Part of a small language model's weights.
Architecture: RMSNorm before each block, rotary positions, no biases in attention or MLP, untied embeddings, normalized queries and keys.
Training: a variant of Adam for these matrices, 617M tokens, 9408 steps.
MLP neurons of a small language model. Each row is named by its layer, matrix (gate and up: input weights) and neuron, and shows model dimensions 0-95. Each number is 500 + 25 x the weight over its row's rms, rounded and kept within 0 to 999. Numbers have three digits each. A neuron's up and down rows have the sign that makes its largest values positive.
A block is one neuron, or neurons of one layer that tend to fire together. Before each block is what it responds to, as a language model described it from the Wikipedia text at the highest values.

Description: Table row breaks; institution nouns. Fires on line breaks that end a markdown table's header or separator row, and on institution head nouns before "of" (Ministry, Department, School).
L5.gate272:504456489504491515515488527480482522505505494483521488491559499496545470495498483491502459493470501475548490453500462506437483501510509496449487483472494484510498494466517513505485473506481506491505498452486470463472488497451514475447504537524518501551477491505483473443487460472445503509
L5.up272:505495519497529492513519464495489492493507538463490519514502462479503474490465482476480479540495510489473488511510497444468508474498480529519506478470528494499529493483514490485500494500496495489474535499513479510550487470514517458468533518501472506482488513500504498525470496521523513520
L5.gate434:515543482422445497480471527449515541453496527470488467501475476470504514544516525503511490501442510517531506538506524467500511489475468510501501527537465495467504499499482480522507528469510536531546483516517504483503495524520502494474502524496529514466519511448498501475514497495493504532
L5.up434:478545472466499479545481548524495479496480527526505505506512508483521465538542468497504472544478486491493471501489466466553431448491493530494480531497511473533485478483496523529494477509517496458477504497529537509506484497533518486539516529550541507496479515447464507487494461496488475517
L5.gate489:517484476530495542466496479508536525524477515477519511500478511519520534508500476514476477474503489469502466517522495500478516508500522532487524506507489473490509500487490502500512487487491529538491455479515509467496519544479552507459490487451506485476518507517511472499496489515542481527
L5.up489:469503489504492505515522493507536495535504468492506527480472527462489500521527520477528505489491498506503479492532524507522492511492505523523476470467535534489498514475500549484480455526484507488481473523501488463480477459497488524463505478554500516552544491505473529474482500526537504500
L5.gate672:483544468516536502547503526484531480516487547552526525507496482486521483488481513501482541479484506476470484482482466533482514483501503475494495482491492487517449465481506500508549490527493513526533467484477467496516491529511534475450557535489501501490494463462524521508447496514458502489
L5.up672:495477490455496488500488538475429541511470504520526495486538490494526492492520509539509526552496504498516538514474533523520496509465486508523476515454502430514569447507511504473457458502495495478508451536494486463472480485485473508471526514474539457488514512496493475514482490493479514534
L5.gate815:508545472496484523514501482523466503513567509498515529480496484445519492497495525506510525459524500522498471482488453534492524506510491546468516463492481478517513517511472484477509497487500497521456499500454527501500510482503494465469496519495528483510515470493489466520513547524460492511
L5.up815:513512489513490479482497496487469526503516512495487521481515482465512534523470530486536531496491446497506453457539519502536431488503475499512468490464496492460516491446503491514543521555534503519532502472482516496514480478498540523494493526495507518522523457464517511519501486507475475521
L5.gate1011:490504494485516495518480527491468567513531541457472476493514497503510488511495491528477496531516493460513520519520498549530469508439443514510548501473486506443489501453511508507498526490507478521481500524524490542469471509505513490533539520493486500484488504483532511460449508519501497529
L5.up1011:516490528502440515481493498507464473471487472525475519486455515507474476477552460496459512477487519502442516473527526476502511531478481500528518547436529500501530527519509500506493492523518511506473468509521520516477533510491484513545549499505510483521479475472476498462543513511526464513
L5.gate1142:511482453461505533512513509461479481480517488549511484491509487537504500569458460498500436483497485514440524525528438497478511462487499508502552523500479474470491476482503526524480501485472507536492470506458501491515451455520492471528498517532474523500517503463502515529543523527496480511
L5.up1142:499470500481491492524502505505496451518437514502457499489491517537526501490446497525524503481508513500540498554487473500476496497505504489458533511466517498499525493523480471509498495505518477512537462483512528523510523486518524509507507471521497485468525492515517511484536521476516489481
L5.gate1268:492469511473485559524493487470486481532509480457482461512483504493491494520481505500512505498488526481495477495538508503499519483474499486501516534476487461551514484470494523491469535554455505534522480510512512490462515505536515481467517482482510500508493509478493563464481521466526519525
L5.up1268:484471469473493464506469540490538501514506497502544506521488517504493505503476538473463516469515431485544498540496543554533496505478508526511507486482507517484508519527492545479533526466477468489551538556497505508501477481477486473474505471502484480457520521506489488516480485483506505525

Description: Head nouns of names. Generic head nouns ending or inside multiword proper names of institutions and places, e.g. Party, University, Place, Road, Tower, Site, Committee; also table header words like Nation.
L2.gate28:503520503468480522514484490541452513512531505485471512534497502493498457545477521527485499528492479530527478483504513521495463528432507495494467525522484553473494495507483485458479503468508493515564445545521515512497463506516549501542454500552482453510529502557524483469514496521508543482
L2.up28:485532486475523517509522475513473494545540486472489546471525533525509451540492473531490472443504507488492485495517537458468461503471531527510453516477478537472450492501517457481488496524520492491551504450501466490465494513479492511480512535488517532531472514542487522480519519499511531489
L2.gate134:512494533488478495469471488512503475523478452494505495526522531505500505472471436516477505501463490521490514484470491509481524518514523465470482510497470488494490480478510442503489456519494459513468513519508491515511490524486469505484495506476478516496455530529528461565548503521468492474
L2.up134:533468478493487513494515515484506508505503496486506489520516502487480502489486471504510478506480500544498524521468490500496495523520514460494513503522492484491457479475512450471517463479508465540501492539522468534534533550527505483456487496519500545461499544507546489531491514498510529486
L2.gate398:468503532519537441501512547425491486517518533499480520458444515571505529526517472431541501490493509481486464494454492498484505490480505494534550475518497485461499467460483530499529499502487515494526511492540482477475501499503507513516546483530517479547487485531480539445475493485541501470
L2.up398:505490483444503460516564522498494490500523456522522456533510487485507496501515507498495508495454470494506506530482542532518509526501513522510520480471494479499503528481565499516496560477518519493536493501493497516468495494532487475512500505487529499501545525503487495476523476477500505498
L2.gate426:467518538560522485474490504472482533479474474514507497499514520549456512493541500529491514502486485495520497521488508528515497530520479543519484516505532539511512515503536526476479532504441555452512514520496471503479513505484488500471493524507521462521490531503478516519493460511513547479
L2.up426:499486496528553507518453515492465463530498510531486549481473485542535504477551461492511524521495499511479496507479468507465478504493473532524464481515496533505493510480483520503509518512526516473505513505499523519479513487490510543449483585506538516482489521485472547477467526463497532497
L2.gate619:519463536513474495505489522520462501536504516519511490525512524480521556481506485469494508547508499486471491485438508518519466524467540492515538484477507472504505521501523515511542484468530550508542511484451484509527486492508499499530485495503476519532483451494469527484458512501511471498
L2.up619:517554483515509490508505472506490518506486529529516507507530528461531514501496518515508448529477497484505477531496519496490518487459506529520501519528484576473465547543494529438478532521458470497577538497519481485494483496467543461462525510497469515485491554509458483495529503531510458534
L2.gate1020:524486495489535518493484470532436507515520498484478531547462460512500480488475485476529486463499498511513481482490514498526521502508469497504493526508501530492544492496455457519517476511522490520488519500505558485463518516483450512520491487470490482473506458494526516493496503473489523471
L2.up1020:531513535475531512492478475524515498487492487493492526509433456510459519475477484521491487442538506496507524491477520496498482527516479498495512497507511505474519529495488499494511495487521488498473513464495544494463477500519452514528490492495492457503543480480523521476502500453493506478
L2.gate1069:514506481480475472474531509517482557479489515535486522490480516497500515501506535561492536503513511511490528492503511515528520513495510525478484447487513510488507486488496528471530503526492467509486492489497556521472497451449502489547500500529469473534505528506442501464509518494504505478
L2.up1069:514486496488510526496477495505456532483507463533536465502497504551536498492496487466511494498538518471479489491500524513473521505506504484529558487497526520518513519524536531488548477528503537486481541504512472487527457505503507521476499491491500506510497450504509573483490489529562472495
L2.gate1138:509498507476527511495479502496513484442497487440513494494481504421513491544512521491515503521536484503471506504479523501466468505478488556485510489506509526549550490555505519472485531463530532476492527497500496509457483492488520495509493465495493491464448509505471493482473472524493517505
L2.up1138:496505520516487479500499517551548496487479464488535472551482530511529503503510525510544504473465492505530495448444543471529506497498498473474499528503491526504511502481482523462476460503539493437502472497484518505506523444477510474514522483505513439489486490521477511512515456505496527526

Description: Article title closer. Closing = or === of Wikipedia title and section headings, e.g. "= Mara Liasson =", "===15th century==="; weaker on mid-name tokens like &, or, to.
L5.gate429:481505498467468471500502512472480527509494478521506466508485473473515484480538556493518474507493510499472497502541508490490489503502522538526504504486496522505500532508507488514496527507497501511526488495520467451479507455543532488495524487443477545496494522520475472496523517532477449477
L5.up429:518478501518506518519470478478480509513499484470451516474525525470514535523498529492512517458498489485480471502533533489481484466497481484554526444497459521500570514495504472521512522487542468490494482506505491466507489522479527478530494517499467511504493453525494521490505500508489499419
L5.gate514:502508525493480538420485472462500514492502447449507466456505528443492453489510526478489487538487510484482487538497524497512515499463503477499502510535561498481503448479509459508487453473507523509508465502478491486527552500481472522499492507469506447500500474495468498501474490566472538500
L5.up514:461501495461476504533485537482458476485495551468486489483472475497502490521489520505485471509526516544514491510504547513500493519515484526473451523513477493488524491482533488551454506455530483518504495518524488494516511508530507493521466476481469559538532445468512508487524466513503519523
L5.gate558:483534522480481531488479496482508483483542474488508505542473493475488560517510495507501479487507453523460510489511541515481498504487488517528487500500477507513542501523470481527476495534471456479534584509509484488509505492490471500454492465481520515453490523537541534470494471481516472479
L5.up558:528467463471514531512541497534496517527486530547522467519495500493483484450503519525490532520519476526506491519515481498455525490508502518515507488448487456476517483465512514499497509515511475495473463520533518487528546511521512472461522462481489532498530465517488525491517518516477504529
L5.gate729:538457515509440553494498482499458503491454488522511514515498486469454474522491482513475536488521502511481489487527494518470480471516488535481514487504477492474566535447447473499460513498489502533492516495530528475545492493508503512479475480472465498512484442507493555516493478478488470460
L5.up729:510473559536451544496527503475442498514498479466496531544550489485495488546501454493474528460504530514485486485522516489482483510533475529495514505477525496474538512502500476520486513523504488512476534481474497455481519477463492518505445564488472513549450471496492518533447497490469484462
L5.gate900:493444546471560531490477520515531501476466502484485461481458542539513483492495475511514507508517484553484465501520515488483473538470511508504526524501518459516507504477523535508473482494487532507476504520518472503496462510476514548516518477471508506514508459493477548508517482518479500486
L5.up900:493520531504509456514483489479500540481491460517521480480510494456515501497463511529494516471490535501481484548503509465515514499512547507494490480481485473503513515456490518479489497490494460512483482464502488491502500497494498529507521489486475498503491522515477471523522464520474494497
L5.gate949:485494463511458507521484469453487450492512496482502527514521477496461465466479507483513505499530540500464502468521526462483458485493487493479503510526475480481523491450512462535457462525515496538522495507526475493497508466488482496451501513487497511482489486484470530506512544505491481492
L5.up949:460453471447534500506502483463478505467524476483484460484493564467494501542478532510506503479486501541491442508538523531516495518522516552440532474510503459493517507467502509507458512517523507509498524509489529462471494458498543481472516483493519514484462492472477553499493550503514502494
L5.gate1045:489498520511536486492423475486487460494532494493523535466511497530484501504507457522507525514513487492490454492485506510462551543539497512519515488456542499508485482509491519469491509490488527514490488488520475482476481490479505444489443512515501506566510510526429522475509526517547469505
L5.up1045:508470519519503480472508508479533527484503534456477528519543474506526515547491543518495514535504494440473523461491501493495509496510531541497493456501476476531473486515473470497477486498548519505495519516485516518502512515504516509476519454454489555513540524478502471447511525456465528489
L5.gate1196:534518559515460539516465530480508474549524458457522527538535504480508520498450521449511499536487477513485475508482487472516421536524494497489517533502496479509467499494499513510503535481497509478467489467518466460496542485461455519519490506520495559509486546452495490506555549448546468459
L5.up1196:499512471508545526550504511494498495482535462468453473534503465459514486488482473487500490480481515464473509482509502532516491552485521495459482492518436490491507503503531502498504506463510464488443468480495468534470488498542504494494526508564488536482518533536469523515492496542519523497

Description: Table row line breaks. Line breaks closing a markdown table row, mostly the header row before the |---| separator (Home team | Score | Away team), plus occasional mid-word pieces.
L4.gate724:476533505531494541522490466470472511460502483530502525532452484518518511461505510525506521502472498514497502515467529485531498478490456514539502477471527451480529479458491509527558497513510534535505516483536495498494526460529477481458459525489504488479500510486512497478475488471508461480
L4.up724:536514473507492478528474522462511475489507504476493485488528544506479467463504508489528500513495516526530516511547505489478485528545523501494471450536507524469489482518463489511515526524484517511527521448495510518527469509472536527525536508521519535515488499490497499514548505500506522503

Description: Infinitive "to" after verbs. The word "to" introducing an infinitive after verbs, adjectives or nouns, e.g. allowed to, required to, managed to, the ability to.
L4.gate56:493511532485458512469530442494479533470494487500454530452464500468519512492499496510532508510498484485466458504486450474500490475510484475494543505510523526569519481543485493515478515553495462485526557474483483521532476492526491506509541486509514493523475484491502468513454528532539468465
L4.up56:479492506454518488506456518550491578515432532503560514490507548497511478494498483502484512523504506517512520495507546514509501487487510495502449539527523557460552503514503555500471490517485502532483485493506462556480509499475532543492493524498488471520446465497517482486481486499515465467

Description: Infinitive marker "to". The word "to" introducing an infinitive verb after verbs, adjectives or nouns (thought to be, unable to accommodate, attempts to murder), plus occasional modals and "Early" in section headings.
L2.gate61:506455532474483471512512536501485489517500486460522512502491499486464498526475477520494510474471564508514506515507556496507498508517474531487498538487466524514523504469494489460461496515501519521510481506448498506494508518499523509504501525462474508451528482499487449493462539481516467515
L2.up61:515447502450472489524518502462474499461457502484475482525466477446500535524484478528514550505499529481561510494499522462496519480527485522498450475511490538534501513505521478536491506533546511536512487484488500509448553520520517515537517480533490502486484477509493466509498476475456485457
L2.gate276:525521532529511485505486528487462531496514461495496498486512519491478503461478457524491482552500490474501531501442485540519510514499486479497491465488472511529498522543479499525482539554492486547507505522537506471510488553509559499507473460483526505502494504480534484529493474464523497464
L2.up276:507454467502505510505509464517472474538515518482482503519517508491514504484447508492536498457489530507496529500462472575492527518498495479544500504515484539513473471518474461533514478515508512483495493517506537479481474541532526474490506483473450517469495509475507527495480516473526483533
L2.gate390:504483514511509475467445510464432515521494504466504513453441520448535471493524534566508522515446559476496496483519515532496506496478518540506483502479524517524502511512483496498453510484536507532520511505500474524485484492557517527531480481561482470523512529511514502504525522501497464502
L2.up390:491513499520524518484501479480519508507511520532479517498471502470510530525503468519504459493520518499522481471501523485461475488508465512566514490490503527479512448474503529543516507490495536538503560537503486570501472463507513470475481535533503498533475511518477536502498500511476478454
L2.gate410:502496508474513462453503530453482499438544475532481530517489504514512526483516476502536458498497499521456518539524490540475504493530482527477481507493532511522499506521503535566487480493474543502489478463522499485539510492544477483540470499514525489545543480497514496479545531534535523503
L2.up410:469523467509515481479525465526476502541479530489526526473511466492551540479538483475491487538538506476511517497493498497492500460494440523516519496515472524537540483474465478467499572516524478505514488484503512511480496455494543519465536500532482510503472484533493518493534522458523496474
L2.gate624:453488498502503520500460460477535492555519476540510527459504467490490477586492521500506469508461469531487495477469467487505492534440455511515458482479526526510509480478472509529467498545466488527495519500485512468529511471461487465523463491473501534530472502500466493479488505487495529455
L2.up624:516492534502473470464521493455495509509499491525530535478552529510545456469482508517539561505510505490474512482479489523494495524499487487522504489486459506496466452512506470473459529457498503520456492495489512486482466515513489476514511541543492496509467472453515491505522530502504501458
L2.gate626:489491498478533508500489449541546469523496465549473495485498473491526513526477489536498457511509537528515520468514467479524542515483493460502477519497449525532512532519518482534531530494505508510477539498538521525511483489536519464479528556552527540491485492503515501494479530495501496526
L2.up626:516526543546517511444454522512490457534490526491491510494489498478453510499519503510500567522490514510464508484480501541504496492493466519447468505513481525509480525517497489471500504508488494478480529497473517521523504505526508508504476527467447533490472500531503487481498498525491565466
L2.gate651:453484506508566549509490503531485495503476532478497551486462490481577522477501470552482492506546534516518483482471497497504527507505454507508507489468471492469503520500482502492505506474537477477498504523486540481503487490512506452496511525555502486483503506509493515453554476481509502490
L2.up651:472511518539468477509524484529495533492494478557504535454462484537556479519500520525487479452531518532506551489506484518441515521534509514504514525506452512483513500508503502494475492481506499504507520463501448495483491492477509514510511521494488454487498519443487510455499490500483508479
L2.gate709:496520509538497493479454503546518527477553528498488522450478546500497535484472503459533436455452464503502489513436479551495516519493467459501521487497508528483495468510468535541526480486450490503525499501502462511495530519538499506479500483509515476488543446527524483519490522497512456507
L2.up709:558463509509480518470534481512482558518475523537489525496486475514544563527499465493487469493507454489511470512495489462470457478507464479515497482478492519550465472493523498476513509528488520532503513516511502509459522497486490502510532486519474512466507502427480498480529564547525508494

Description: After a proper name. The token right after a person's or thing's name: the closing = of a "= Name =" title heading, or "was", "is", "(", "signed".
L4.gate475:501501534479488514542528488479492478465522447487460492497549483462511500526511488505517461482496482539470519482497530520458505519507505522515544599546534477496494475491513529510459491517496521479473459498549478487487496490517508479539529547517531480482482518487494492501521492481544531524
L4.up475:485507511520535535491509454483515516448498478512455513496520513515519464517509531520484495498550518487442460471517543474503518514464533502485525501476551492487499509474473476531474458531508489512474500440476536495444513518502502521484498520507515470490452497542445486521527503514525472497

Description: Infinitive "to" after verbs. The infinitive marker "to" after a verb of intent or effort, before the action verb, as in attempts to, decided to, tries to.
L5.gate31:474555452471484452509502481457492505521474495483515569444509530480484519506455480483485501521504532492468507533465517495518452522455540545520526480523513489528520501449474491523501498527486502497462538493504512475516528521525517516505510506538499484506471492528476528463537515523519511551
L5.up31:507521522491506505559482505506487499479459514528493517484524520484467473457433518487475454543457459512511467491504506512512475505497511494480543518569505504501520513494551470507454488506537509527454537487493527508466479551541532506498477473488495501523500562511516457481537516514546510519
L5.gate416:469487468496501513466526532525516467479482488505532517537477509529487512543540518523498442454484486507531520520499562502506485487480498532496513476534455493483489470520488534578493513542536475516510513484454509514537516517512474496471490531483519491495528531494507533513483473565505515520
L5.up416:532468493494476513486484478488468485579484521512492486475526503493531482515492493456481524492498465484536514513502502498455481485504474530490485505535438498473486460504488517485509475527484494512529477469478531488527460522456453480501453492483496512465444473513511522552449524471501471542
L5.gate599:505519503446530530492534475487495519522491506508495511515464508513472457515537444484512484518471487506515506483463470524487534498464482517514493518523472478473496503501497526516460514495535470520521461543484474518490497509530518460500486509471495477513496507506506507454514515493499511493
L5.up599:493497472509496475489508531492510486466481503547456518557519514501518499476538507525491468518453506507547517545551471521522542471536511507515477514482524526496469530518510553474517468523482513480453504528485493498495487473514536485497509469480539514474511525477519466470529496439489501512
L5.gate614:508459515537481455482498504466470482488485477472475491553462525465485492500485481486490517481545490474498488493517484503497513536510495458490471482503514532483525515503497528496460505480465530494546489512487525504461505544527508479514502510505497487497456477504464467494501496490485470520
L5.up614:525520520518475507494517512465489451508503479508544495467491554504520501500517489485518455502485480530480521515485467511499526488445481525507567520552503524464492548534515530519477488472515500480472527481528480461501501512510537465516495519505510478495488484525504483512466482509476543483
L5.gate823:499467508555497481533516466455478511529494479507484490493521524465487500494471500508485498539551515498499517547481505536475451500483538517484532482494493494505528492481497487528455485514489501486485508498503486513519556504498497494465484502506481514440505490508509517463465530509513524499
L5.up823:467503487500489509450480459492488512499489543520512514548520511509533476507485483509500523501484489526524489498513458489435501474507500498498530494530489540500511546524474515529453494491535497485494527489485505504472556456524522524450518523517511501455480491508464462479488509483489457507
L5.gate929:523554483538463480480520491477491459502539542497512504482483513524467537515549463474489450515492481504481544492488498519460513525481536516510483490500509472507499503472516524505519511529471490534567492495508482480544489502528511531466455510475512517489488462484540484475427534453489480545
L5.up929:476491484491450470504543561491486494486488511537479512533473505469516463516493537492501496484482497486457472517534464518496483520497459456484472476523476523476469528564514490489431481487481551469528533492515487491512449519515519471472491503479504495469499510501487483482469474456453481531
L5.gate1219:519472496564515496477537484508490478505535448522538526531450548467488531509493478472540491522522495472487482528499502531495464503480470524501480512475537490469486489493513551493454485549483469511477525504442472503481508516532539440466497517507518480499459497486512533502477494482518545504
L5.up1219:482506465491505461535474518535437532476492507465436503501547494462493498551462451470527541526498485487514493493483519522476505470489520496525530524438513509509485491493452503495456480489474501515489488466505547455489520490481545470473505517507484504511499464471492523528463506505496436489
L5.gate1277:505493509517500499484527502529451481519479504514494519485521515526483514525526480512506480533490495562501500513505473539499501490512521488500509510468497516480535487483478508545497490527517428489491494493491460518517473459528563475529523495501496480520524477480496493568507509547494472513
L5.up1277:513461503522506522465508461513440503469522465523526536505478482473524488508485484532501497497511465491480510509507492564523480489526501490483502487486456536483520482511551516463464500474486535483494467513472458486467491512494510478491541506504496496501469488459492496502459476498523506497